config.yaml
num_hidden_layers: 14
hidden_size: 160
num_attention_heads: 4
num_key_value_heads: 4
head_dim: 32
intermediate_size: 640
vocab_size: 4096
hidden_act: "gelu"
norm: "layernorm"
norm_place: "pre"
norm_eps: 1e-05
positions: "rope"
rope_theta: 10000.0
rope_fraction: 0.25
qk_norm: false
attn_scale: 0.177
bias: "all"
tie_word_embeddings: true
parallel_block: true
init: "uniform"
init_std_qkv: 0.0485
init_std_o: 0.00916
init_std_up: 0.0485
init_std_down: 0.00916
optimizer: "muon_variant"
learning_rate: 0.00167
lr_mult_down: 0.7
beta1: 0.95
lr_head: 0.00594
max_grad_norm: 0.5
warmup_steps: 200
schedule: "cos"
final_lr_fraction: 0.03
batch_tokens: [8192, 16384, 24576]
max_seq_len: 512
doc_mask: true
train_tokens: 118900000
max_steps: 8180
dataset: "wikipedia_en"
MLP neurons of a small language model. Each row is named by its layer, matrix (up: input weights; down: output weights) and neuron, and shows model dimensions 0-159. Each number is 500 + 40 x the weight over its row's rms, rounded and kept within 0 to 999. Numbers have three digits each.
After each neuron's rows, "fires on" lists the tokens most often at its 100 highest values on Wikipedia text that the model never trained on.

L5.up245:537595508481534500466536568465464576499504464539485552520505439511476489483572481497456518532521483527494454501484467502506470508523436464387513446537453538471473417441514485557502532481518465510580544489493486536488505515468551422517456507429479510632533529537462480488444483508546452517520551505525476453530440481526536455475544519473492508485454505541439512509526482416517502450478495481489466469536499517491569522553487419547510512536506596436457576566554411516469493505520497
L5.down245:459519453452506471455532501479488477443466560466503546534396514495462529416417465538544500483488496601508558538520511540505542517517525487539504523488555451543574509534474448539445418492518504509514460524478465464509556462551509514436470477536491558473571455412508513512506601489490494567533480526490468544530532480468488485547531525537453547531507630513460587457494504490416480487484476508526516567482464420453530540496477444550464493550505498482488528524477510440481473514456488
fires on: " and", "iz", "any", "est", "F"

L2.up155:542455562442472510537499550523478466453505526474476508498417488453521503579534466538464486456466521492503531491580526570549551488459556544501556455560540470547496556441440501523423522509511465570525484379506507569451578532540526470537468492576467479461514500505496476424515438553485551474488540557460462514399478497494462480535534529493534538528498586503473488506464482511455549525456552498515510507424480550465520440526522518484526517475487522444524468395520493470492553481507488
L2.down155:529483492546534544499445453505527483528494525445422522408466477489459478472464473568478471523486406542513525471492474492487466605431449493453574534496546525436472475543451573513494483580483501443480498468511508456513475508494456457521452529493446523510559450477500503491510570433517485483543515510514524481527562468526520473531526517521475582542591482497480478386534510505549571493400559493492520588540492509451479567477482550468481498526431536494523512530537546544446500507493549
fires on: "er", "ett", "p", "z", "as", "j"

L9.up344:543524513432585455494468500461518552408458477481416505478489505477418568509509501491598509545497456586521545505479527500596478476532473503464564474453526532416427462457534506492518487567441498459487440441534538505537534451518488500510530506503496538565474442445550545528530513518497498433495491524503488503493447463538447523530440455500430469472519499485466557544471490487544493518516506446572484467516532457519486536538472425553400550479531527565528442511509496544502544467494536
L9.down344:477462474525495476482428538539516471529521493449482462518501491526491490503523460584511525433547576518515493457456493467466502510514525516498485512481515471465552499560499479525514527473482458505497539486464539495460459523467493459444466528392459475474494508513508537491501529547546504490526461486481542437509560465482534472486524494517482590470524545467539553485549555438582528532558531462409466477382491511567527456495577501429558514422499483595457552580427541509562554463476414
fires on: " rem", " dis", " km", " l", "l", "W"

L6.up116:545444420482433476523509509546535542532556496540538522533463478475549433559511478465459491434443514479447528500502456527552487429521546437530506517573453553482544481515484558493545502563479552499537390563575443524486502504464540519495469502484433444517538549522498467498466558473539479539451494511496461440483535468472547489538444499448498506586471470491524485511485450500456509461416516520488563510457455438512512509530499466558553582516499546489459572493580491499531497464423458
L6.down116:484470481484515412478450512493459463478476558568543496499483537559532528503415523462414498597499561522512471465524530492496458508433555517506474506505523519489526398478551482509499480473622499547532428477549521478528556561450484475505464545476460448485447458578487521501573497552585489455495507525549544462460442413526450473507530531482543490482457483546498515521496480455446514461492497498502541571468509539551539495497474443506503490413524520466508512543452531557494482527593478
fires on: "n", "w", "he", "k", "s", " of"

L5.up142:573520394461543468549506452521442482552571559451470505523503551396519520483567532561555454440398432442522505474450442506563527490484494447459485484487475552510560454521529475525560493558453537496537515538561536500556464525465476556547481541452473479535524507468489457453540501479490531514448549472512482505484519556434524515517460544514472494504465527464533428525494463503524505432461514488484540457520462505470531482468506565580517526460575526457465466466467590497513498465491468
L5.down142:490537527475459531429444495419528507553451445473542516496465564534482499577424517493410457518463604513537526530542436455531619487511545460525492510465522500447493515522513509512544474510534486408504458495502505482422588530459492519482475487535507552539525532435561517441528444505565470465471518446475457489492511481542488516525543506550513510419515505542455447529483528453447437502505549486518534557463504553579499519494421480518503490419459479542473518525539485532526480544459521
fires on: "ap", "t", "s", "v", "k", "n"

L8.up303:465567483506432455497524548476505435487471548465527520478475528609524522464465547471539490520568450526490508558426500504496488528513516541473486482474471570511454506471542487497540485469458505490468442574488462533524442430527464532403467514490420448527453412498466472519529520581615544559473536540422479501483505484521523506500489526533492495464475498480529500492477439597565516594531500461514482499492540555598499516467486455520513527489565528512501495541487458542434471494469561
L8.down303:493457444406476428456532517549536598461481521469536543512466491539481473420509495477480566564454541613501546571510484548479513516506530489489521422570561577556528481452439449483497493404535459548488470546499525536491437541478499464525491512493498505515517438456553508533443474443468496520503441522495489507431532543564516514524544547536526474517540530564501496495523466500496471461481478431506460566551512562500470457476507529434504524423503524541490488557441494527430498480469495
fires on: " |", "r", "st", "on", "ur", " career"

L8.up304:411525506494562461561481532514463509476470507466444570564506542479433462568472507546469495533514585547462506554514503517449509534516473500557484504414546536527484538474521505492528485556419447513528547457511456487432553492532535524542532515545517474526486507518489457472554552503530524514425531453497483523498514441398411491509466511519411499415516455413529515532549472493548519486439497543493437510525523522532494499493455452552468489455595501483529532450446476490420443467495514
L8.down304:394498538487457514523478502472489533537522538427462489487504452519427548436484491489569415484509506519398501508479488513486551513479526542561576537527481532467536414547472608490558487534455489484488453544540552529486515455509485537510505526498577450532503449441442491451509586459474528531562537463467490553457518502494506521516514489493478502430519414421532500447504521519501480572497481451508523503463542493526555481524491532527470439461544443503493451519540492406530491543576533
fires on: " e", "if", " et", " fe", "ro", "ap"

L9.up609:499551514553478501516534521544559529525542515432528434498511545488476484377550488461461500487463504512551512487480490548409529496570550519560465492556527469529485542542535512583494471494519436527447557514538426492453504445515561481535522496538519423476537503497489515470480453576479482492493457480499518552465490499511519478426532564417503439553532504484525530571451462513452585479444391544522526457495458519493552523480453493484421542512551509508505515512426497521531433532484457
L9.down609:555458540456471471446465505513546478493502495486569538494439551525465499446516423526486419547568436481496471506484481499519528479443506481502511504613504520522419528483500511484471456419541473458572516502508486543469521475517498427490510437474470532458611556523537442495449457498573524553488467540551476441509471520503438464520542528501502501516440519472492573538478522381539556474555447505398463505518480538541479455534501511558492518486509470479512583527506508563514502550497515
fires on: "0", "5", " three", " six", " two", "2"

L5.up0:468456519438535509466447420628509500490526534508503539501541463498544501529572453464528532508477483493466504474526475536494488519554488492547458517474482553478548515512487497504517534548524552470510443467570542452540493507494499465457561485507453599461484498425479448469470503483448435490543553523451541529491398432463479496536481442569520470494480488449475499513468441428573485547460547525533545586496577506479497543508532543494557482518526481484496418548515500472496564412556451
L5.down0:457506421458559451541520557487477524563474467414516495418461520520559514486496477533494458591588459458518482547517509472501511633477473440505477561508408453464540476536450466501492485476477443470482486571548504463456482459500490493562477528544510515553518496482463488464464518470530496499461562549521475524521526486559541473547453459469511529504535449575468540630484502458493530502496509577548494518461495495524526490496507432505536476445448523529552436534428472537493477488519496
fires on: "W", " would", " should", " one", " head", " served"

L6.up229:458505489425494476503532505550501515546520485527593452507541486488501551513551472498511453484515522442458551471465466506517592537462536480459511515438544535500425472511484541466557503540466580533463562465466501508425502545439586545450491473483512516506516405533511458513457551517495516476532548466471489460540433458553555482530484602555536508458473450574584495591485526530445531457479507411492518493530537507504493485538442496554485503481476466548453487473489426427475544496513473
L6.down229:399478513535486470482523540503522458469506508496438511470488502493438510447452515532597483428577529492506501451438525515521475480460507527483512474549439537532447547543532468533590525492482490461518472521528501472522542547546559457461549529481489471480552372490430502475489535494503398591565476410571495540547541538493491473493479449557514516466494463421424549511528491496505527533545539474506530586522508513543494468418564474553481492451466545491492489504504501500525502529455503
fires on: "'", "stitut", "st", "[", "eg", "ch"

L3.up34:552537367588467484498504506586496457521489539451525406493553475457488557508469487456520555535499449496582509451496454480463449484477472479527551423522522512571588494475494475518555478559476551423479436478523482517471474548432483504493502456461531454430512514523489480464508474502526506558517575470479518497454480511473472495534536451442567489514522484559572545511531517572495508470457526529429478523461481465465464502529558461484563575465522504529500523515555468452470541479447511
L3.down34:514479571459521507508555552500480471517529523540565465484444574543517467587461437494480468533515542505470524512564545432518454453491486559475552477504517533487444445481500530394513502410536568521532492420479472500513452491435458567489425503501524477450477499467569567465474483506462486444574493484525514530535502534494511512549509583518525522418470459453519511523437507482496507454548450528436479468541520436494552486556470581510460497536452485538519511478461472534529549491581542
fires on: "al", "an", " of", "ch", "ual"

L3.up210:494511514496496526522507472475438509495499500539522471513549452486443504535535519484550551510486471482551488440484481517467596537538480432518481487451454575538594581530566487475532487427470455476589483440499499496484500528519525499458486481482513505455458458519533463482415568525485480534538527513489534478508513449496445539550537467518434558493484552506447432571466584528484429467514548526531474600518485448574453500428505498479537538479449445541427449474534532542494584499476457
L3.down210:527511475474551485482473571473482443536517493484545464569477438537390511491538523480490526544493458532574537484498525522510480494430551451542485517451525455457585540500466528499566500462462491503537493444455473435536517497448483485515456506430466410466434503475458476557438550414509505616495479514596468532488557569537419472488510525508481495472537520560450451491513542500480463517553499511522493518567443532545568526432477475525480473488498534455454502496497518518518525486579529
fires on: " trans", "sp", " ===", "rans", " conf"

L2.up104:514458519521461457488525454495434507501517443465511499542498640483471534472544521522474505479526513444530490493531571500543539532548564457457533563503515452551479530490443436525539478538459503556451471489474484537471504613532602534511451490503448480499487502529504353460463418540499485487528469522508496507428537507518502464485586517468488472498471473511478436499507505448471482490557501478554570569476475532527532542512437461535467517593477532534523480510486479412502507477464485
L2.down104:533564558517526501483481547520523493473438557501468557457478464462510456561520522529527495533554514493518448487519453419521412521523527548448435487524409507464448524532474529546475539450456498495579479480519569484534447454548443497509501576459487519504538437473400469473512460535516523542555559513477556511539497511547486488464473471551505563518485544444503569501494468461523500485518480508479440431511410513496418514483473533407544523486532501541517497423463576544561534489466522
fires on: " St", " Sw", "w", " Sp", "ri"

L9.up618:593503513543427523434547552496529480537506459543509431469479529447595474473484490446510581457510508522479459476578491502501460564537459533504496492539472510525497493497506484501438460444479491545528479474402470525509442538542584487466489433504472520524466508522448527489430531479579466485494533503466468473540560490514435546497485503484521456522480430522446519466508512504536521505487487537468561516594515496503501484467517428546557466587517572466424451456556528562574469462444504
L9.down618:485426526461511487483531545498514479509553528483454495532530510495539491520470426478439488491527554532463455499480497495503515521507488526448457489502501450516450468506527518480522515473415400455544502598420551564482500468519514502493440486505449516453541443521528415553402437512514512496554532430485530541539544490466535530486458526454532475570522474418581516519409479496534536524568528578545464517564439556467545433486538508544423494521473547489529525488528467475530568475514522
fires on: " sc", " comp", " at", " At", " Sc", " L"

L8.up621:435525442476428516490530553603508465487544546460522455497477498527534506579492505424519503486576503541529480436461553510548445471517461477424491440559501489454603438556475516470521516475590453480518556506514477469472504479465518545453503511488448510541479464474527457474488435554511511542464539542537508535524523533491528535439499528495495493420521479420464509491497447561533431520528459540512477468525489530477531543543498408427556572478518487576504466550484439481520564502501490
L8.down621:516459492469458519457543487487524555514486529450536469522485541542556485593517607536488441573531541429505516545510487414472557538484415502500517454425493529563428492477486547475474484434519534449492530489419495494502518496502510461535419470543486522460500465464464532509515525457467475550549472530467481525557493513532541465544490512492445508523496601473547523450491509528502471520571414581487519412490489511446523504587459425498488431524512503524516501510576435554503492510497502
fires on: " of", "al", "'", " |"

L2.up543:458478453424512513486513566506474506507482504511614498549548441481517504546521479580531450455502539508466498474572467454481523453432515581498511483567539547532519510516577467498514499474472529502482455472428512445430419526466516574524526512460505537470488516496452472443426509498437583468509499505468491476427553559473526554584483523467590526471466513550544590592468486482465513526516500533475504489462511496556477512478453486462487519495524509484503524498464511535553499492556390
L2.down543:509524553531408457563468465498453485525555530480511418471467515531533534482491506518589468539518451548527491481503497543511584490484574462586477547451530453532463498468502499427490513468511568463557483491543474473453481507499510461468464579506494454474483470539549481485516507501509482476525452404507439493462463462502517562490538543593502522541449457454522489509444505457537552506519556486509496466489527540413429452563387517530547415548528497516528482535548499489528562532509456
fires on: "ing", "ed", "hed", "ual", "'", "st"

L3.up224:573461538513453525510485508531452466517481533469474522519459449509498449566544464479537461488445534483472440497465560506506528595404563515532491498481520463515462484479538419553443507446509567536568580469511517508510513515567476435480524485502543542525510528471467464521506540540523486485533532507465455507488494460516480391557443507554509484548543531511440475521470499462498498557473569455491563472578513620553502485500499515454397531459483493397455433481482498501484488481487495
L3.down224:428500516494557538436526484455519508462484607502510564505519471568542499498482485494432462465497518470476525483516469495555454546482459446396482536462426508523515523488486460515590502498510567489549532525549464467511465588444497518607527469612546512522490503479537486413547528465517530593531530541527533490534465511472440425426558451551479446522492520532554488484477451514527398445477518481474513540475510448518455443498484505514506515492531475496542513473489441508483502492486522
fires on: "t", "ri", " Ad", "z", "j", "E"

L5.up342:470551529483564538483451548524492487525482486432485502484525500483464542525436510520479566470511596486440544479448546503526471449539454502490516471512500576540581486482496462459520442477486631520539477462525514478517551494524553462415518565591536524495485521562440490473434533534533538525474499466507468466480573549476494540519452498439483414445474503527577501477514540489507454443424480524458545502530470572485482469492488459473531561444468432460524430487503553477554503462495484
L5.down342:454498491526469529500477453465479501545502525539500517531507460515481521532563443525473475410475575511514477530508497570482513419484539481575521433523538564458520447547488465578525451440499463456558513536505527536514420585427442490592489488454428476490492502560503468488464498485570520517472463525565518467446447511564532464531551474512452507455525548510491476497470406494481469623501494485522460475469527470475529491475529509536484536484580548512441507571435499555497466484537530
fires on: "-", " (", "u", "j", " T"

L5.up311:462550505428470493580561532491457489483537430497481472527576538523564468514458479490464536489535521506479433540446564482478526414540521479540505508464543520585521508554479508625494440579536473533545486513503466497495486501486506564450475503529452449430539446532447472489486502463452446489509487575527548461514530462499502555529455553370487510474466477478501598448498503487517484492419538516478457542512481474542501513483475466515473540428474504540499530567461459549516477519456506
L5.down311:523515506518483428467443377526456557500513515487501591490451472506494464486554530569498475539491494540522545520445431504439477533499545527572485446546456467483512475467477525465482504464523504462470413493536459488519555528571449505484479512434568429530503511516523480604482557492430465444507502548437533509489429579480468541484520440541486496504530465486531479554437532460521537465465474565483513462506482505543419515496549460492497521496542565575483543463556517588503521521495508
fires on: "o", "n", "i", "u", "in", "le"

L11.up321:511472538523525542458510477508466530422463489446523459502442524440512519500504459512491527516523489524476560486515570505479531463583465498533551540580524546523522477484576510493410450501491541510452537507528511434535528519516476489585479501529410449542500469588497576481592471416525484527491468481481415532517504456510556495560494496506483504485493458402475454490496543523454463488479477603505479498463532474551541458505436457482534478405539434460484489516573531542503439512536507
L11.down321:396485472564521481552553537543548467545524496516514438467495447522470525460443621514533514474534526466466521426476474555574554478499500438542410436444458494426509531505523432532440493558456479510480513511541548422497514547404520510537485437515532489501489526473475471505494514486508524529491533543499556492467494493466497544480562495517478445448552571524561566560498520430560543482508528461447451533497495480510464485488476533515439478545527518503512458506449559439485531528564497
fires on: " they", " s", " t", " d", " They"

L3.up55:502506557410403547582532474518560447532510469466476431535463476464540486512510460500529503491467504507548571537490444440488599540531450489474495476478538508481560531492406500531477570508496492518536440512519481473549454457467476526521523541552487499484525457469487455468500455475499538492494581550477498458502570485517465555536393470490484518438551520501520480488580527499522469449470481465493511459530466493536539588406484419513466448583447499562564508521512499482512526539526492
L3.down55:465472496546508493429509482595496536437518463555507523440518525580548473491539462431600452543505432498528490409396551505490484491489547456499505484490485515514498500532559499484478577398517509442449485488443520518528608513469501514485503476499509455470491500493450447500560511547451471474512539483482524551583463466402506437461512483532495519545480482476494521445535543510475588505493444536483532509480518577512503485510545516461514543431564448489498430530513507511551547504482518
fires on: "ter", "re", "in", " U", "ee", "et"

L2.up163:564504481451610471501478539497538494577471453496486473485497531445556502514487557555533467434521506519506489478469499515532550482505511494554433446470601492505615483465471506484577472487463461523501482457536485518451500533472442487483509514508473525500522506528504489543422512558562460464452537475438465490403527485530550541590465518478521489443467453609563498521468503490480531470462527480461517568447490521527427553494489558519519484400524517445475463517494521456581534481511496
L2.down163:451471582489438447518542479542512443500509500446520540559493429523443482549508520494445552576547502515490458585442537517587514492492489469390530541483532493517513529515547501481533498467478502453449464481549489463480420516438443463542516469606483474504470488513550462502561525494500493466519508499584491501538457516507421512474598551562489453511501492442547534527530472469501500528449555521478527466471584511491484471495460608441465489507452462524527480529459467494530535498449458
fires on: "i", "ed", " of", "t", "0", "n"

L9.up168:508487457483462514468518545441498542409527454540528472488506496574503497523478480540521511453570463523483454549548464490435528473478499504525549527589479489481499527458539514572542475441528445510510503524507410550488507471546503505490553387566479462447516495508533445473504537529525507450500411507528524532493525508476525453471475536430474480532545480558429526492510527500497434448520472563476552450501513526472526562497536532526410530575439494556556513564477536486583477518420571
L9.down168:534525526558447495503491537548556503481547454472492444527476461500502489601508512501514483500530489545539479480570499525550470531510522535510419480498512505452504500524470543476482451408521429494449512493496542552498568525508430500541469429515582449498551496473541494576471525539474542469425436505479433545466462558608492473501525524466518465528536533482549490579520534474519568483478451498404512517520516473451447494482469398535438470482500505531494503432408571535477476534491496
fires on: "0", "2", "5", "4", "3", "1"

L3.up234:514489498586539518478524512537485428528499524498513502522483475532542531492529445457445540429574531474534507547440488497511515503574478458493571495533503537543511522500483479454534539523572491544504399576485519546547469495514425501553541516485452509514435497508488446475457463458506476475422525389490468400492549533359549433475460545500463473498544447465487490482498534514472459495478546542481485569517476483536537499474531464473476529449425482478546557432475515520539539532490526
L3.down234:431512487497611471555494396469525497502561452527459529530484560511509554460469550541512472521457537488488530489465496576442544472525465493540520472512497513499434485419516413506488488486460536428536510548524404541527485460545445499493532441512554444490430519512571497559590510460520523511485488427477574504516558450500591486540546475446491516518530494493499529486522554466476514497569502449561497552493463525470447487457508542512502462461533467412503450560510490509525477464531476
fires on: "1", "im", "in", "n", "h", " "

L2.up416:554488499530479519453584530420569490547573445525542547470458524479457510535494503521489435453539459462515502478532414502523558499486515511554471520535511498511478512483499432574501414500421557509502573571525504454581577458528484475501531449502502476526445522521551424447528542508463483461473511474563458506521525479538452432606493526516466492527534519488498532573465438488475591516531469524506503464470524568522486452472465520518592500519514508483442419500482516477508474463482461
L2.down416:443504539521508425530463470494540547469528433532547497457466468478479601415493489470482407476495467406503515397459474480564509502485530466520484494517584431519553491521459493377447543534464474460531560539514548483509508567496544440491525540464548553494511545465474527510522397478495506499551517523475515486456534549460474523538536462565517446540500491507498498437486555506493535526536489481535485486463490500520451525494518511590531554516508505513420515458499549474463513504595498
fires on: "th", "nd", "rd", " First"

L3.up148:513455571447497500581470483473525455559543445504539557505474569499492524513505449543558532504543508527469423503428528543507529544507565572546519541534523567557496453490465481483484474539523534439522430586501434564521578551501443469497520546552527564457517541532467424449548482514457397514507575513499448413477497455525490423489514510477495477504541521415425483457523516529487454481451517525519532528501523494490515517573489496480464483488493477432455477535506512496470545531476514
L3.down148:551489430555593443494509533508498545511465676489518529479484502560507484437441479514487456517577505498523497472500487474498487487544471483489409478490453523449477501543533448567558500497518507504443500538464492504464416514552487488575541467490549487531585538423432448511501543514504500496559553474488493539591519571507482553517548456471467473507473546492496459531445475462505490446502558464502468464471496544447431537534469459432481527518494490514537565513475536496472456517467505
fires on: "i", "en", "ur", "ar", "er", "ir"

L8.up225:429497527463497505538466520540486480482497477561581519545444553510524525394396510522532493501499519528464469590497484504558524517507540434520521611560437573414518512491513431548507542442437450520436456460514501456455520466511471439504461504497449532439487484551478533521534429503543511524548528457512534481547504535453492498502454514516483497463515531563540484567445411511512488505439503443479543525503532561557516491444505533491507511458530491484568486508494450549495448520564468
L8.down225:461528440506524598476571496522468599534529481546473497461508471520479503521436475461649462588467577477507488455559490493530493499470535491540515493474443542427505462467480489475471457452515525404464527507500463468523506511517454413498508460520552524468504544507509510511468485473562553484494553456489523470492475511543489497479481455514517477505513608525509467470481441427514524578492457435566478470497535451468528448552473538530508544426490518580480517480545506472468502506579522
fires on: " |", "r", "av"

L8.up264:574472455502485520498503563493552498583494489517465459540497512538483420551552466439519479464488511485481591488600462500525452497475412524535499507533524464425447469490457429476534462503497411422452521550475482497400491523511542470467569525502492505578582496517475513501527505504507510470492524477539521500563530451506545519516499539478490499504486509485428517550603479426476505472523450509482449471500489471576552564463526509518492531455487607508488538462518481478476489549425438
L8.down264:546470499502489502543453437503459465442434511462481505410486458463539512475452462440510459525480548470446535549482508553446551495490471490511532476448527509497471410496576490567522516495505517484495528574568528461558521529568551534468467503497483518478463508495542549524419488525411514529581477478432527591545501491501518404524488550466451572520504529484479474515487459456454490535475542506521528578557487397420456461558529517525517501489437478557482513547536540525522494519543522
fires on: " and", ";", ","

L6.up304:551458505501435476485586468573521428452491525527518498511509466478488515545476533473492444457512541503516515440424542465574500522486573526399486544419455471515500521514492487473514456512510520558456504558438515511554487501505525490507583381509515466499520535530519462511524494460580528559523557563490447501421487498520391466503540497525501526469514508573474509542483547536552417498515503453505499507542480480537454509468461470508493551510566505465521506424509524386488455486466457
L6.down304:529514529534449463484492464460437545491408542473501506507557478482482503522477451481550533515401466507484523531449518554511470516496537499505434532530448486491435484459517471542519485423492460526488590531510567505540528493463522491525496432406467589541459483504472514520555443462542495522477521522539545490507572492534528493493460535595541485562497420440468456552537497542454528527570508441478433485609500402516454490474516498554523464482542502487533514482555565496446485461506514
fires on: "st", "ri", " Ad", "c", " St", "gr"

L5.up35:505519475438471494490540546513485512536564458573500488494539480501501446498473547494447569485578467556573458448461534490553530504464512482517434566527450477521490514500483474505533426530553600538464472577493511524483493543557487516530465538539458475513451532513539457450494530544523425486480553502474506454480524419560540477490528492466543452437531468591524473428530569512457478497487455460548505574482495518540497488526397534554479480440456487481469614544513505460500525485509444
L5.down35:478574493557525508482503443463528525518530528503411486559505485493471441502464578531622450511487568436496493524516496537543491471481560543503471436403543476558494518458510510460468564515425421545548591468516499510518503475515462473485472464482561500521496488550502487493532580475482481489558534473476476483525458522515495468475448484510517455416515446430544532531448427495535608538532472524486478504521417460539481512495538501475486459514528516435511458483453512522468593544495523
fires on: "om", "u", "o", "ers", "oms"

L5.up288:486509518556492493522416467500505444483445439550537596492464485523466517512480461466520450458560513491539466398460472499518450535509511578575554506501492536560442486419556425581530573544416433485535502555477494492561502511509544542512501528518471529508482538427438478475490468470464462503491469538460532426544546495497453473548517455460514462499507556528495503492450430555490506543497476505457479500455526507525504510433505570531466562500505475475422507551579520574523512472509505
L5.down288:519531453514596467455497466523438578516552553476594453461442487545549457460459508533596460548480507474505463573431493476563467541418494454480496443529445546527457555496576484502592494541532455494549491511492538591442519465542449534492513486514492525475497523506519514509495490570452470526549539512517450524493479564504460540476481500522488531500554542462439525487514454459463505465487469456517450463446543478501461447490482542474466509463511558446535468497562552436518518431493539
fires on: "ir", "i", "ra", "ro", " |", "ird"

L5.up117:488462502502560524469439539553505487591520532487541468448445514524446522483527593550529514476540477543508535568474503420498529535435478551522577515470510460567553542442552454521469473460521467519487434431533557483437516516559447518517456469502501424559454562460480508493513490492493499485451485527496518459519497517466487488466414516531508410513512537470587469560509531510497516491555399561577547526460389485506526471482497484432469519469570458490504531522534492496501496495484507
L5.down117:466445511522511497483549540445516461519482480455484474460491539490567493476512480461521465468467518435515453486475516477537485495550489440489461457524467486550398601552556449456475510452487497470537431559475498499479447549540545485480538518498582493526578476492468520453439509486501509466500557518492483487596529506572544437596485506415480534508594515539495465514543449472538553535456478442448525377510503509472526487516492519548446490480563570511482514519468510520486584542510479
fires on: " |", "if", "el", "ate", "i"

L5.up157:503466469495457526483556468593552465513569527497478469509521511496524548516482425509492559508497531519503520527590444529482546476551528514441498534553532492522447550528455427453465468454476538445506491495469457545582451580542549503501538452474550435489453487524533475503533526559499474462419467589549431462481416441490511520437450466537515504559508510549469565561493437543513521420513463502494531486578501547507508459455476498495513467523501505498448513531542429504531510457424472
L5.down157:510459458524488471559535503451474589519483509470467503444494450477452479359521435504564466499450457461583543502495530477504462471540557569520498479490491433506508475514532524429516564463514503469512472538511524546548412493529479505507493511506438566523506561483499448561487554430411520473515510462454533557518559479447508539531482524539523487517535498487517553446489544473472482537585413528477460515519521487468483420518463528451561510428496558531462493555534512492449535515560487
fires on: " at", " At", " near", ".", " the", " The"

L6.up46:510452582555472482514477543575487472508611508490471509581508468536515528487466544466536491493475501531495479535492430475497505511496473467438554570461506517477481505467553475465593460522464533512525466527574455472611458444528493542508504529469527517505511475445550503431455439512509491480501524537512452456553531443513504464536531528516470520489595518467528443512505573573496491435470498508487512479529457465438492522495412510439440552577475503400456512505517485489402526534518525
L6.down46:496477522555553518579490520485464529470477429446458467543554506531567531428452536507489497496456521469537467479493462508508500519472520521471530520514522490498480537482478483486578458533471521526542480503532511451563506444495511467558456561550523487441575515485612535504510486490512514520476528513586478483587540462538444479466479458478441602502487507450496434506535499434464454469460464459471508477434474501434537414465511496558486554456532515490468538468482537539459644534543546
fires on: "t", "s", "er", " int", " No", "n"

L5.up470:469545572504497464491489463480562535475579541520530575553509450551503547551520443493538577443562435479500558531446448555509478508485448459454551514510490485550539530562493457424477482505464498542457470536456504470502499469449468528517472464501488525519545472527506525484554499501491439541532522529465514463527458542516483499465456519566461509559514504520504433526526499494453445462507529531524493544477463473515571471523581465536420400519530452566496462429446452596457514406517510
L5.down470:462518443484458534567444547498476470544471506484472484526570511519513507446456547554583455552473505482574503464493527479453486478435464510545437446537471427508527433559496435497457568585510526439477459465552507532480534494511534506497563511469530472473504506483541512517508493504550494412487491512440498462473505516462577507481502458496494471492437404544477492570493558502473573421461540486592497529499507483476521490464462472447484541613534481433576530544544555500514493508473515
fires on: "n", "end", "ing", "in", "resent", " man"

L2.up280:565448583494500496494538485497454535496508476471477454470484442502461482509523514528454434504503589560457472542458476486515444488508567511455520446508485517516505539531587480521459554489540481515509463508564508523544464489583512544467517504525505566531453540472504530511426507500491452468500454500486450417519491507524479545496463544554552449529499540496563508598461526470562452526513483437441528524500525518548509469467513524411495503553489402434434431567505610502416506533527503
L2.down280:470562555585423507508479518518457492456496549452562563521572517487516516573473547481441513457501456413426501513490462461557538497476404488510422553510480544472534471479473459502553463562490527519513459527486534522489501486478488467575427587554550497511493454495504524467484485509494437555502503493465538479457536532522529536532539504448430530522539532600496450438548484516432527453543559456573488498493455516463470450453439511537514450469537501508513497473483409508515522512535530
fires on: "A", "ie", "s", "ul", "er", "or"

L11.up557:501484511451497545457554508499550475522488468528497441473462508544522445527452464506477561517494486458479474477519507498526516438542458536461528463448534447503518495566497498495504585523442509489533528551545458501515596518429502531507544554466480490485558466459483500490496527593426532409541464581486465484499559561489499471585444496502475515498552493496479416538515502468517443467418522429513451501496563519535577560440533519424534409525474481523511515447553415494517475456461528
L11.down557:531510542427444505519471526530500548548501490561414473461560511598416490637555465502504497516448500472507516586434497481489479495442529499545521553509517504534525523559514503542470525512462516487481477497544501539446488508457453542544456516479529533521478499458472489489503512524357469501545468449498482527569524565585538493541546467476439498518440477454441493501491553535479439492509398515466547495469476467522431526526471524474513478483434487517505482516492478477488464513597510
fires on: "in", "u", "et", "ia", " Gu"

L6.up297:547444456483482509508556478527548519501523528566569548460524564532461498495554469597473467451500485513483596516475403460497463547470479499508478461496490520501546470429463508478458466463427475534530504496547446478496537421504529497544579471573504540457520472472527503475490440549567518540525465437545514525445499469493486442535593487500569440497550469523502504439466492543517520528508475516490513502509573495519479487449502476476590517518472566514451560523552426415523495454476429
L6.down297:404483498510476467438497460487516476478460481487530512528497492499483540602518412556532430541433489484479551547498451446510486515503550507498483505513474526471450434497520544488480435515447504521532522541498479561500586542537536444490517439576510554445453497428531481538431462458532526497496519465502564509480535536450523515528585522585584423515534474482506486435440585484435554470528514480505521555462438465485537428477557557535563477514479540517506509501539501451483499475499533
fires on: "th", " as", "st", "nd", "rd"